From a checkpoint of a small transformer trained on Wikipedia.
Training: a variant of Adam for these matrices, 901M tokens.
MLP neurons of a small language model. Each row is named by its layer, matrix (up: input weights; down: output weights) and neuron, and shows model dimensions 128-223. Each number is 500 + 50 x the weight over its row's rms, rounded and kept within 0 to 999. Numbers have three digits each.
Before each neuron's rows, "fires before" lists the tokens most often just after its 100 highest values on Wikipedia text that the model never trained on.

fires before: " |", ":", "\n"
L3.up90:403423500520501489529476424384471285514522441494527462498519532478531480564459463548539489476500546375543492489562577498546445561591519482497493430551523558400472495540443429537457442407501484447526499527499456636557518463517497534456465495524499479563453617537533486487492500522410481522
L3.down90:459410500503521502440497584474452496422463407540555489521537423466497451482434474563542521520444484509449505547523537545533501393453437474406558541490542469469518516485575484502557432467494442484476491471520468441520441430528472512429477532593542507568475530547533461502462482559396425451

fires before: " (", ":", "^", ")", "\n", " 5"
L3.up11:531431459557436439526581579432438313507502490516426502564459548578519536454601548527495441562502563574468444490552496481362504526532454481510457466541420490475445559464493513559482491427530501469627499441559448493467456447517721482502463525531467450454496474510486490472528453389429439444
L3.down11:541537462588471511486471448469487479513539539456520389478535457483520440563509491564503614496518544463474498577408515398465544505485467497496501545546549484540495488549526482546483526528463577384552612509475572501562592581452462524498457464485459467425538584460604543485499463536549541521

fires before: "=", "xt", " to"
L6.up886:460488451524542448587457497533542436564551437454404446479429495513514531533486516470559464518493543503517535486427550567482436429561542545457586466442480527480516495496448497612503546582539467490485544439443507464527551544513477515508437545485524542525497526477533465591496486506457513554
L6.down886:545497552497522502510542461397427482451584502508497497564469430481502508448525584452516595447569504495479465492509443537586553598576497546492532433422549522537541617476491540517484477568553504690456471551525550444473517438536293535539614446501548532530511579442497528498481574484498451356

fires before: " |", " (", ")"
L6.up1443:513460462505467415532458483434543344438537481495485549537483593493528481463551504490520487549548553585535512493481512518481481506629585614504454540418475527443571535484537456596455448454556438551616466482469403601567495439528569588491508482533536493528448558478431610486466494523419425462
L6.down1443:497472511525571531424552515497454526473519487451510419589475485519466453431446459518493520412460484483517541515445585531576381548488603542457539504566443449448512488468497505531518442480576494442534478540481481500438526489539489470394586546496565429436522465441543465582510476476470480554

fires before: ",", ".", " and", " in", " City"
L6.up661:485475449473570554545564526613399473509419525518488544433544509506464561498575496562510572456434490501497471514487585464592539633529420510514511427515519492514462554529412574544516476521571522511506477444549500505501386528474502450539444498437510483500563520403480486493554483487466561461
L6.down661:546560539557506480505479575434546538451558477503519518522431525396607552533497475535536480500534362525473516531472465468447462497604630542507509460534474496527481541419496480534480569372566536497533457532513485599367423453431501550470560507480547553498432499545508496615414506474519430452

fires before: " |", ".", ":"
L6.up193:372581555524519538522407384472448491484431482526584469408433516504517604461504449442571457619509451482582480494438538582503537538487508454598425437447640446489506540600457504516570508572411505527520567484571499584513470560486506515479394502470555483539416611554472537534542423569502572549
L6.down193:564410374607570486586465492478505501512535523485522519448614529529501509519419472608531513467493548505494614372453494423454511462505551516491496555494518479544551486546490420576563539409489614482509500584528437499540542452409490358437580502445537463599521487483493480381505501658457528454

fires before: " |", "\n", "\n\n"
L5.up1024:455464510500459526468518546459501446544510511470552542561458477519464509517598604471481489577492509521420523533522455481467523484494451448460528501552409493548518562534474581447578430544535472367489540474516472511456548383497559517495590511476487467491461694566465531425523523450438486572
L5.down1024:453502476493553482472596473538522490494468453476531525519505512462580469489547499524446464457472536500433586534587599483465538540510560407531563539390565491508519545513615531511458551559503513427491547518482514551511451452503467522402558515503463412450465397494479436580550535399508462567

fires before: "s"
L6.up701:495472470477506507599500465484492486483433541505495474425522505496515577514447504581566491562482494493546510540586536578508468522444533530633540466545462539553487566509475562498545495576470497559546603394551568502522513514505575419511481469489550500542519513576518407499466436449554470472
L6.down701:521508529462444516504455490499451656478491490509481498551627423567566488525486393518455489486579482413420420463534422521497512552536578477382419424421442467498522516435579446499507509536513528522462522618506452409497512490552470518550485463406495474569463431527507556441466540486483528464

fires before: " to", " by", " and", ".", " in", " for"
L4.up1:484544526574476553587454462613508451538371536541441408567621473501464470534491544489494418469484521518521520496575542470537554491562518521522495549452528444448482471655461568658667527491460500460483511525501416498507499494526566481539457500429478485515552563552548423565518569416465523441
L4.down1:562555455527473484444478531467531406627464566554499552532524511527504448461513562495533588547562527492502487486474549518469536521438543508464466415493411437474495566524437549497511504500484520507465555499431512532437490562562509429470448517552454404443506489548536447469458590498508467485

fires before: "=", " of", " the", "."
L3.up609:418532513547483424523431471479529444444518415464464500520528497549436502458558451666517482519501456464541548560445530567536401521647568437529481514512430457456462575473496474484542479476470525489523483463471553580475486434478520540520466559451508504543480526467532470504494509466484574504
L3.down609:499429514504536532546507414568565440428437534509478484549492488498406475501489528448497484537541527543479507507512534449388500460478540529495494479461516553430511526482488506501427579561507485520547533520524501472456488495479494487504490519478479471485524476541529480501513530427440475504

fires before: " |", ")", "°", " United"
L6.up1503:501438532489532481533517538527516471458436518525430411511509544429537502522527529544536535559504571479491493387510500464525538545415488506507471431509490491437536480574544528604543512506515491562489431575536486531416393465504539533525430409459495494402510547495539529500434523377551468437
L6.down1503:593526557448542481427478496448529444419520511452448473401506588489468453430428546469574563570559506418569565534504502544521507472476448539511490455538503565524472512514517451456505347408577526495570610540515483528479492548522493521528547534480541565526495423636515498552505528506516573426

fires before: "\n\n", " The", " He", " It", " A"
L6.up507:563380473499388526592460505589544470543522420484460427541454503514512534525480495498580481606419521569509483454567605499486528505523529527493508451461456523485501493580436493585570518495550552405482540454511469533413521519557504450556485450418527457562473535491449473444486534509516581488
L6.down507:449454534514464420447485528459512771508540552511526513463533490447460537515452468523455529523514487481508512477535534519474494558514506504509524540479559545459475517472524519473469535467545491490488502461481511454523548543498000588464496552455475509505569387463462567517542516463482496470

fires before: "\n", " |", "  ", "-"
L5.up1037:485439471540530556462508587565480449543442463518467547522478479491446510602549473517562603378462561547499492455493484425506521491383510543455483569532483430469402432489393638513472440550503519499488439403485520471585481488487481456466478481505501476511592566510434532541508524526423512580
L5.down1037:507455509467550457512537450417479532513551481408451436442629593479529541479495457551483439493576404473422438514507505529507564528484486493573504399484585639562550613566594368499518519551446534452470496489455485520410473483427422605506449394539452511528509489573491494464483528577548439453

fires before: "=", " and", " =", " education"
L6.up1407:498515534545421541513457508549403434482477524510400422498570368557467548506484508530547431542533518504483504514442538451481466513556584460597497523536546535508533399505537526591518433524465469534530561526519485500511563574551476570506460465553448557543488631512536548514427505532505493485
L6.down1407:406576485513385483509523503514487445475512501422517568500714432510507467493432495536522497573446473485480519503500444554442429602478504386512493492513465529455521432489608573531505502434470508471548542515484547517433591569551312517555505469509447537487380532510503461497442528533540533443

fires before: "2", "{", " (", ")", "us", ":"
L6.up771:444478487521505548514537452495612468368516537502435420479621444563431466489501504501497568565440451525475451500496574456552474522620582501461471412512503501433486537546500488613484506518522547544496516541594526442509433488554503442439497640522524572513535501393417491561513529486474559443
L6.down771:462389560472543490508532511501458373516524501467507464588537518548518548535542493578569500562515497452450505513473556545504586523522608476484428522513488498475495474373473405481476535443567357484422666506562498458465488461493586481477534533448439519463477540603435499465506513591540510600

fires before: "s"
L5.up841:507450429510509525539511597471560482609540516609508433492429359528492555521457487507534456475540545458544420456630491516523501475528496500459621482475560531538489557451539485589553414532519557555437521506486470431448536511476489422545525589523535496492418617628446473504570552520463450524
L5.down841:426488490437502538463453497588471608475398528451510484522519477432511452519452453491470583359553408421543521589530473557576504521477500523527476493458502504416552491549544477403557492505463514456522465545464462482540436554515314487487656509531528479523489524400515558568503439476488579496

fires before: "=", "ed"
L3.up604:367525602550549427423479461477479411374530555515493487506464492525529440471464559516504566578528440459572528484476591588581473515605537550557530461455548481519485524562574504557457534487530480432485617398553548446558417508575503519487444515469525546534531512464543448574489543481507491520
L3.down604:408526524453487528479515553604435507527546456503450434606473447404479610604461486505522511498465513503392486491464530494479540543541571465454570457529524524479509442513448509511493471420468499603565474501532510475522513469463428532479527386442448519532473454462500543470546464509449510435

fires before: "-", "\n", "|", "°"
L6.up925:451450536519498418448570458477443486508329490539472387511543444496422460463534552517485576526512515506555536484509525509431602443516432505512493509489495518509541521488546558501425478489657600544541506506499435502554517507463534546547503429553437606526540640528516498456520533482516444515
L6.down925:507536446492565508500496500462481456583549506415495624513481503555539463451578552449513470466480504539526400437496567472486416523450496506543546440497456474473505513582486422516458502520519514482505481502634581455415484483491506438424442478497520495474548466513506559472511555544452580558

fires before: " |"
L3.up839:368566397554416495456489546533566507532510515475527450519544515522548501488563597548544542502512537489588546530475574526552474491569537476575461494406460461443508561560597462543505456478491522492551611462502481527563484568501469447491396493432538520439431538488553484489441503525513581461
L3.down839:484508441460540420469478422515486466448480549513542559542523440487439454589499404509466473491443489462492508467577551490481488518562513507487583554521489501494508533503482566559571541494392502528502461489459492447548468476454389479531554480434386499473564462497485489486504339541557531474

fires before: "\n", ",", "s", " (", " and"
L3.up157:504497458491457542455496528448518469528528499558475517590500596482453494493559539470597552531520446523554456564569515530476544472455462608426501587469456433392447498533505522559437471503575437514532548463486459454598548484508455515444562507550479557468493570538462563492590531439444469538
L3.down157:470496388449491558560431488514531539468501488465504469463517513521568445427524552472461491522529519518506487479455560485420512484438503473495564495514494487534462601502472486577558517429523501458446501496454560564511396445521380527487571436490486425491554474566571437518471545479561494478

fires before: " |", ",", " (", "\n", "\n\n"
L4.up64:388507559563408534481468470503501501538495540433511517575509515483537478511500520445606488559521587475547509477521525481519524470419498497570465496456504431502429501582454510571525589586470556538517524497567504464493523532448566417461534469501482515575464497518452476445388461472534608556
L4.down64:538565505478514466479465460469542623471560499525540577439489458420522508538545433565453397575550552455431488504585470517495444530519493458553512449475452479535524499486509460524501443508457507523446566467524482413449484493451475503593512505527446554550506528496528613624476542484474535492

fires before: ":", "\n", "=", "\n\n"
L5.up1202:462513455490433528439503510455398415502479478456467481590482546531566506480514551536570477589558620561533442496580506546607536480464469489528544433549498515439437516529432485552565583425432574422509433399566530559420525484505509471505511493549553525497545504590471600420527493447543608407
L5.down1202:527556503635552537427448467475572509544386528537549542496479397503571485529474585551472491517448516419520418537505502571539505589560405541480480378496509529514428571468597459386461414519504585493574505468535526525547578547437511494517523499539515528472486546458534463467486499540437480576

fires before: ",", " |", " ;", "\n", ".", ")"
L6.up1245:532455430460427500579453482457599500415504545417421553573545484412551482484570549547608466569542552462467560502477494530395436465515481506471504480566534488527481525554406537508551504585523500452600570424476527603484536460477519438446544513466541446440469495506517543497486548517434534555
L6.down1245:476552615484436564459481454528537578618488432469589537560490498556485539469497493476438532451472498508526503508534528442588604525493464496593482526429499485489576479513595438506486512434436570454495458519569440460477479556567432664581417471602550493481492447412489536568538506447551411472

fires before: " 0", " 2", " 1", " 3", " Goals"
L5.up500:533546546433429499579409482462570405590464525467489513495491509535452460446542564527447413545468551494486559542486469433484536488544528557515522454521455511521457444498590515494618519553547580439506562488516442481462534484520518436430485491508541424578451560480538557366547438484452525498
L5.down500:482434339516455509476475476561462483479542574439478494527495579510600412472474497497475527446539540542509469574523547548498515512494503527574425571438553560515475454542476509503543552547496468462487611448474556587477409497508572552497619468529464509506399508483505454583550487473534518572

fires before: " He", "\n\n", " In", " She", " His"
L6.up1350:517562472591487438512559493580519398475477474493550529453572504513497505428504497511480528561472550478489472528567526551538577550504503493559566517511452497500510532597527484595494541470496613549409602621514451569480580435387543478495456518469437493443465475383483566464473565505519474493
L6.down1350:544454568534438520539494560483454649447431495495483467469501437483546534528489442544535494532564473435488505516495606503498469405555392453444561525410553460505446548452505529489564455463560533505466618548491399459539445427505314519549479453435483584521469445508498506531524429459511411542

fires before: " |", "0", "1", " 0", "loan"
L6.up634:435521485540431485504433574418488485476514510530491482525638551489578515475482504434488469502499488479614576532573497487546548514485586418514501477546431503492504540523502476499486465471530446465408557522486539556442472601479516566476539469485510465521518564437525639534511448515528544501
L6.down634:581606495487493516474505550618531535527425383472535476541462442543564507415483450536533446516533520488539511451463572475555532517464415510471485553482567535579502461452504467576380511541475433534562572524565512507513521499521489476469506477527566467579514436547472422450539553516544560477

fires before: "\n", " and", " of", ",", " in", " at"
L6.up1337:396510485553480580437556503443482516479468582600559561575459532523455404466398559552506596404490558530531480444489491450476500535517527476493468593447494506509489517535495567491465576499506591513417502466527497458573423523492476610469504457520512478600554482473422510538534572461438486527
L6.down1337:493511451539537496494501545533611672503493423507553542594543522510544525485474485461544475579556470546504488532456455507435489485443526508468452427558429523535541564493447499485419512483542479436457564430496531519533542491487291437448434481476550506428523602571471566451548564389549488573

fires before: ".", " |", "–", "-", ")"
L4.up787:486459472531473545514506468559604503466458562531523521506475544473530637551462492541600497465482542458564485515566601573555535527498504576608530413429487506411471505581515569511530504538481507486536476510520513479497454500492504429535464494436457442461458514452489463497334504471596453464
L4.down787:596451494490499541504480530421527461626498444504523486608381417462456495429569518532449450497458518572420487465547398477519464448421466467442490575478556420503494560481494503485506447565506484522535488500514525499541485517522543469517477587496529446429458512473543542487530401463481568522

fires before: ".", ",", " in", " to", " at", " and"
L6.up1098:496478385533502567541428526511544464449502527518494377429455430568445516549616473573466430584475494464530404456498515495533518500539527488477420483519532481409526516481416447516553536494624401543537572447542489556504443476447532511504467559502462546438469509476522546483558531558394435473
L6.down1098:445509524500529440470537535572479567462472519458603442455542564302526509422414540529570407481538388597481508548522499534462458484516524482410451507421495459572459460461541535492530485512520566496534497506487489552496475521567382521501477472430543537483441500522510555525503518510463478462

fires before: ".", " in", " and", ",", " of", " to"
L5.up902:476520475438475433523433545565499462508418473528429495525570453520485512552563481550519471540448566394485419445473562449408532496633573494542423523483447436476501467494552428486449531518606500558573530525503498457447555522419489608476395453513506561473366551545445508495535518519457551494
L5.down902:632480489596537541404556442484535573475486501564570526461508467528556445493487475478511508517515455584427488480573534399516439454435456461454511389513545479530441567453497436547513445489482402475539431565540496489544433413485437532553512496481537456455535503463537482425433392478560398474

fires before: " |", ")", " –", "."
L6.up327:490489528467506521482526471520432409455541489513518468612486475496410593553483486483508459515515515625521540477525543475430532519464519519469396434573448422451392522523539604517499503518420495440537539517487444527559479460554602539451488431443449583501550754496504523576525511453493505514
L6.down327:598452468542475460410515454403566496556538534499485512545550503506480603514440467508566556534587493428527473441428529521474489554467514531492533519512513541479507510493463503575459480404518584585544497521564497470547471478507454399547489531558536501565466420497535498351517502461587499528

fires before: ".", ",", " in", " and", " for", " of"
L6.up13:532540494507525484495578508446490474498625481448480564492522385473559524577600474433553507514445520498533573487506589523561583460462501489541459557588533503512487410493515489477484655572585440504463556431444482444601382481489506501490463552517503509416464511531478428513525587492443559464
L6.down13:488430507611479484448451461579423569411468442560489519450463533469488571454452523486452532575556451503466466478519549575468385559500512469424518507424488500494489562572496511460466341523496510531495535548580509553485574456498450526509586459542521516507577529464538621470521514587504393534

fires before: " |", " 18"
L5.up1281:546413580445444627520479417523495463502401551467509567530501461478540542488513496474443540465441492478595492541489520507552532653468420497492439479514587434429493458619473607499486564539524520535550556496519539505554461494505519413471607461479461525514515561481474534452481421478474467525
L5.down1281:456393505513515516568468488484493417557575536387483418581469528546468591554506512443455486522526448583543534444475467483534466458556568517406449485486465432503507389474468585569573521541585513470507506502455579535459478432457534471561491553490553458510473534494542629487502418582502492436

fires before: "\n", " (", " and", ","
L6.up1402:436502545434418498477597499465444473623435534553526509542543534494547491411400587468509591566482567570522489516553511535581543560515511567507495491467460522399490513517426489542482482470538494462441501482509476483540533431528601542487465489437470461504533478485466557485511451469511453484
L6.down1402:564463525444496553468443561478523518513514445512464511443478471572495546539540468489551513556494397512479436446506529581411494589542547394419472486501499477547494524487511606535481452551433571481475507534533474461518445431480427500448402557488483544541541432514458421490539471504471489478

fires before: ",", ".", " by", " and", " he", " to"
L5.up490:490546510494486567440557470506518455449515540476532520569540434466514441482412521474529498547413515512446440582512563525586479505547452484527392449515564465415584489538595525483509468601435536466508491516662521491499489513436571478491485554453577517511446499444528464482465583529483491488
L5.down490:368591498423547507501499535522560443439436465518471501454492501477514505433518525585476514560540544539540494523496491503541518476484589488485422590471522488503469480555476509569514488435584553535637534437387491605542447443628597538445541411521463449474473484595565419493537549534490560432

fires before: "\n", "  ", " Men", " |"
L5.up799:480505533527463525443488483467485506528476522439551534525460399537478486427461447493540520467505636474557441466508526502536519486507504487480507488377482453519511413479485584547553407475558478479496536419428481504610504517456462523404470521448490498460491517446426496427594414521473510493
L5.down799:493491560451560379504540521566373497506506390513389465504519569444436532535541508511468507496579391514483481560470552587469506471417459498422537495607526561475491592614510449472460618481455583483566513555504548434601429558562452481550510432473440538571508516517516430459566538424588376502

fires before: "\n", " 0", " +", "  "
L6.up1008:445475447438602559394542472488492449510428419419515518462567514505440447546439377452562574526445507508571521460509499536544559414499444507468478534449470463508505526530492481529546420512554424493438450446493430465636480432417474447441458479510614518554461526528483464549569466484410505485
L6.down1008:426490541513434497533481391493461528537447430526453507547496460533515456426550423441493494515559438479466583466561488392547499474432459462555424592618510579479494509497478472458461499562476528565434488506457475516502459598559394482511487490530388525516533563594536478534540547389571431490

fires before: " 0", " —", " (", "  ", " 1", "\n"
L3.up35:467575428531455497490484501445594500488561471567503585448555458474533465499514510515508462437526543444555481446452486535478428476557487511563466573503570462565522468559557487574461435486492545491521535465453480479490573522450501514509544552381473388434397572526518514439533525472404447513
L3.down35:437529529541488501613531546582530441496424516532454475568509513536565461526555452541561510504421474515493496561513502478528464580535554604480529465436506448453484538557563505466412492514622449573537535426589622505452548491465621469563544544565426514513534517570549507517492470442476524507

fires before: ".", ")", "7", "0", " the"
L6.up75:490547508469493403587467534462431412530487469535468496462530497603416482395582459432558527537494528612442507580528518501468538476543530580482488576477515542494506485534495498558513519514467439526492466493431483481498465562546499456522438479447468545584499493436417401541544544471445445466
L6.down75:497449475557482568539498492655559567463471515466517549519439528504592500485455575441496545476424462529555465601526460424465541429366515448513446527612502536497577531484519478415502531552552571464500552520572554492497552463434514479530565428571549414340497494474496593456447519449606572485

fires before: "="
L3.up81:525514556531553480495515506466475448490496466484421423531452439400449581460566467516535460529496456539600423491512536462436440573498479507472529295484505518488478468529465495557433550552557473494501518474549533467633444543494526560438505521538495508536529494522511520579521440398559546424
L3.down81:462577515497494526555447488478539531438481567555516473449476532579507471553491544463532489457510593549458526526399463532566482497476535479508549540458433540571485579540481434551552536532375413529463481484480508460474534647428351533507499432401457547473370551475556540534433524589407491422

fires before: " |", ".", ":", "–", ","
L6.up295:450433559470487517485553501454534471510427468499571463483544498547537555576481569475541453468459505490551460499502502550496465537558535509480543429426580514547442480548516501479515497512506508539535513520532479618606497517517536533599426483426350584485464564493557477541414479397485510544
L6.down295:465437416486445483493484489494458461552536464425460505524498568409416439490512508529586508523481554525563430529443556507508511416499472488409506501490491530533510510536457439603553563477532545473422545415449412483483586593535534472434467448447523594385453445573483510555583471486445550578

fires before: ",", ".", " and", " in", " City"
L6.up101:415535505468445576456508501449534442486397473506533500490518386563525515475458476472553462626478553502487543460534534544525516496442458476555453407540456424540531510486446570473520507582533576466516578472488462457522475451495519426518547551557509416425431564475523498457512522573498484442
L6.down101:541526504506473577475489528611458524524534536401524495535430636514498490524490363532460471389579481527487505508471489505417458523492625535406523457533478561479483573486475442504514570446566462425533510529477553526497470481541493510540488420449525518509469421473483520484530605425525502580

fires before: ".", ",", "\n", " |", " is"
L3.up1392:549534480475475480568560566463431508468524521514481553463532482484433507559521509556473569491503527565534519518505541624444456455514505512527543579438489471509455591530485525541563538525553487521547503404469471487581490679543471525533591467502442532507540526529573479575540484474472442501
L3.down1392:525449425601540519462568510564556437478542480450479458572389454549500549503540515532454448549446391491539452568547477503462540485494462430405542480560493496441527475581504508537542541515435453445465592509585553493449498519503480475552410563558476428615461575534494536561482474533475495503

fires before: "-", "a"
L6.up132:462541422458438476435413560503508513416458453512453521544558538550507481560492464532485580494474495529528548557594474508462457458535448559563570570471431481516547428535542540496536413501435474442484510552553491466515518520484462529533572386518436490476503546501468496533498555504570448526
L6.down132:528451600502540538492502510488504511477530502487503443368486448420458550494450470538475449528492387408445448481423537497449400652410556471432412428494613486542546431518460558539536517554506471516497531508484511481549484495533526574487504528427609527462509461490496608491524482417421504516

fires before: " |", " –"
L5.up739:534502514503486559529492485490505485377488581475504529501475520472550567494483516479430469587519407457443473582473473591485465610545485445577504425519456507474525558503559480459593457577463547483508498562525436495425545521433456585510523481529503504440546533515532580529487518445569472409
L5.down739:489395471520555405481549516532434539481573488453522468482483519501428412566493467519558535479441569499608489445509507404572523475441543508478471563515534537585483580526436480535414532504552380462462495435537545492581422484639479444469489510529497478582427536493519454470541479490440496503

fires before: "-", " recording"
L4.up1371:428581557334419482433469497430454509542551485454525405514434518490581519544482589524483509470539515479517446560543615609484541485466453514586474461489488483483561501498576483489536455500566498437596568514474566575575479470360580486472553480398461519473469510455568469502483507485513482530
L4.down1371:535524446487589553520556570500446624577465397456520476557457386437561473484496446488534537418559346532494484458506442557462464454405514443435578578519501545451473446498386474499463553477547511550500433472411516493518576459535470435485580384526533506483463524667437517550525503546522473490

fires before: " |", " –", " 1", " 3", "=", "F"
L5.up1311:442500557501472464472482493461456439492479480577463586566514460568431476445547505404522376514503482503483571509525582458599504483529524532465560548381503512425491531510452557539475514490503607519463603504511484515588513512553563499464523428482469507563475498525588553531569448485441518460
L5.down1311:506411521382464613405509539475470508501492506536515493569528524444484486541474505557589447547574539435472540441556495539568595492459493488455508476533489463444518416621509505469537419612431579460385551443604520458567507537485510450503515490458483510563479537477479537538517521504472465376

fires before: "  ", " 0", "\n", " —"
L3.up584:478445423507512497566490485483554379552522452551472447491587409584493533516486455491551505548400578449477454477455577531533562466464398468549414426499514519461517486447544565532467485559510552451496516467472520479487403427457514506445576473524596478452477556441412545555462493427557560566
L3.down584:465549494471385447476423465480502490500525470484567604558526576503482465389487518499413445466526543483581559470598610476536489435578550531551563452538541453437545504510502434465617430432553469475464536488596527610499607491552443554507526499447456519517501454533495527516467489567586486481

fires before: ".", " and", ",", " in", " with", " when"
L6.up1234:507477517506473569585454491439478488444514548523414526474472444466365566520575480515496481501519537492531466493490515551470478499550539530476586498381672497540488458532417426524477574592574417562418528447512566527627489490417511512549496501486498568481562451448525531498517508457441512523
L6.down1234:525483442561486512452550448519474594535534511486540569433532513459512490503525464499512502485479444519536459555425513521399463516471509508508461448546419487640481477559497506486516468509510445489633583517458414417503442520519414596520507443476537525497452452504513538421533627519433429412

fires before: "-", ":"
L6.up952:549536508492496537488494462530511479431463554465408528451558477566455561504596479433498491547405460496498418499540475516468389446547557519519567399498488490502533540458530492530492515425460477576504470478563509490512533560483554541501491549515474519470561499561536477531460511424478444375
L6.down952:442447529566635514480465538583497415454462473410501508491538569354518392553461477462497475482517657387455557474455516577495477504520441518502465412501533465470548506551549396539497550528520446487579447465614443508512434466531499482489515507534562463520416536474494436454504557502529512590

fires before: "\n\n", " The", " In", "\n"
L5.up982:482462516486448484558487568517491433514475490569410480525529467475510581489481505536585512588401529485441433443585515578563438522521564493526562485518476471541421521558490409513535513520571476487485459367494456485511548620514490500482474500475573521513469515467465489457530635427483464449
L5.down982:466488481510492433560487502566483617492551488536492549488541516417508553417506517470462500431530503533492488516454603441416564463544490319491547483495531460548561458464509528475496477490476521543449471494488461511563538486540180493533622517493387493531566458504512517488536459444505473505

fires before: "\n", " 1", "–", " 2", " 0", " Report"
L4.up1529:486490466497572559527522614569432419496466423453517606493505413506426501637549408459480603429383462534565523563533495480500490495427451494488504494453560436489494520488479541465450547538499473504589456396446491528521408522553505469416568510510445549464496585523393506497513578493407480502
L4.down1529:507378485458433569479447428537558480472538519407524495404630519437525469439475419496536469488511491415506456385482534508521529468545460540597484444533647575331468503508513439491542540544509502567457560560520542437465439534433602517546505576492433499475511458529501500497474471449496406429

fires before: ")", "N", "2", "{", "W", "h"
L6.up191:548461482593536493539559481582458480541432484512420405467570496560533574441524474445492464455533502602533435523563523542499557569597527634467545531444492444346466544518451478532437531431470542557525496433471509546479488532454515554497543564621511513531507579523448504520437530550489458490
L6.down191:575497445479534546490475480467412373554471635435414537502546566497595458466524481431559443514524540396519559470412457485584439470466511459554463522502509463425471517519502499555405536516555438593512500411469530559581476490557538478505418591436426538576593523458456461525506465477552524462

fires before: "=", " of"
L6.up1329:469512536463536511527466536531483476530539498562491489494608496514465554506572575437468446556433449504476494494460484507450493648561506551491453456514531568482508516526465477477423450493517439504563438532536427465515447497549551515452529490542464557585473482568598476533552430446535502524
L6.down1329:500449441612497550537471490455469434500494557473521532516515540533437442605399467454516526329572539479501436561482511551575530484487464501450604440360434511525592439396576488534560517454438466443424524448520454488487400540516539482489533502462434451447468489495456600528525480547474474494

fires before: " |", "39", " \"", "C"
L3.up206:494416523511383423542467514464507485536492467550513483576451601531538479459490584511538427541504492472510512567510540460457543588532506468555422402475451463504584559581470470545583404411509511507491568563482392495539553470496537521573536505460414465484459519537467486518499547474524530508
L3.down206:513497457472489488482438342514478552387484503485506490507508425509518492562502444548628455492520505486499534497529468452509415472610553494465535519509504519540505447419453551393478547512496525552553559524492535449520487404459477472595524490461549462511507499487536478567439456521471515473

fires before: " |", "{", ",", "1", "2"
L5.up646:418525529507470508474501462484465415472480507529427482497471547549503542461488508468567481568466449454604471604537550504477453564514512506490511471434531480481504475552425527531531508546555566469436571451529534454483518438481585578515547537474495593500385508465556480511476596539467532530
L5.down646:554499524475457572384537494462460568503431500445535482475482518486504489468452471589539441418522519451561452424636534461563448498520440381535553505498670485564451443528517484556589478493521494502517488494609409488568559486467404604573463460440494461482467503548395426564505485479504487444

fires before: " |", "\n"
L4.up79:541554483538410521515526446463504461567429474561463478552529467458491506557482495475559454559503591526578506543491511471459428497544414498489488543417636455392530386640464517670512496506519533509517545547573478406464511441505552564419512596483530489550509482598533492470534488472543566438
L4.down79:525480509407544510511475528575481436483522534452486486482454414588530340568501497519407538523513482552446543470534505475558572421562498457469586568603563412517527530470564530431511466358444604548511521456379499519504444489607604495467453437491409415526565460587466516340472399512537461580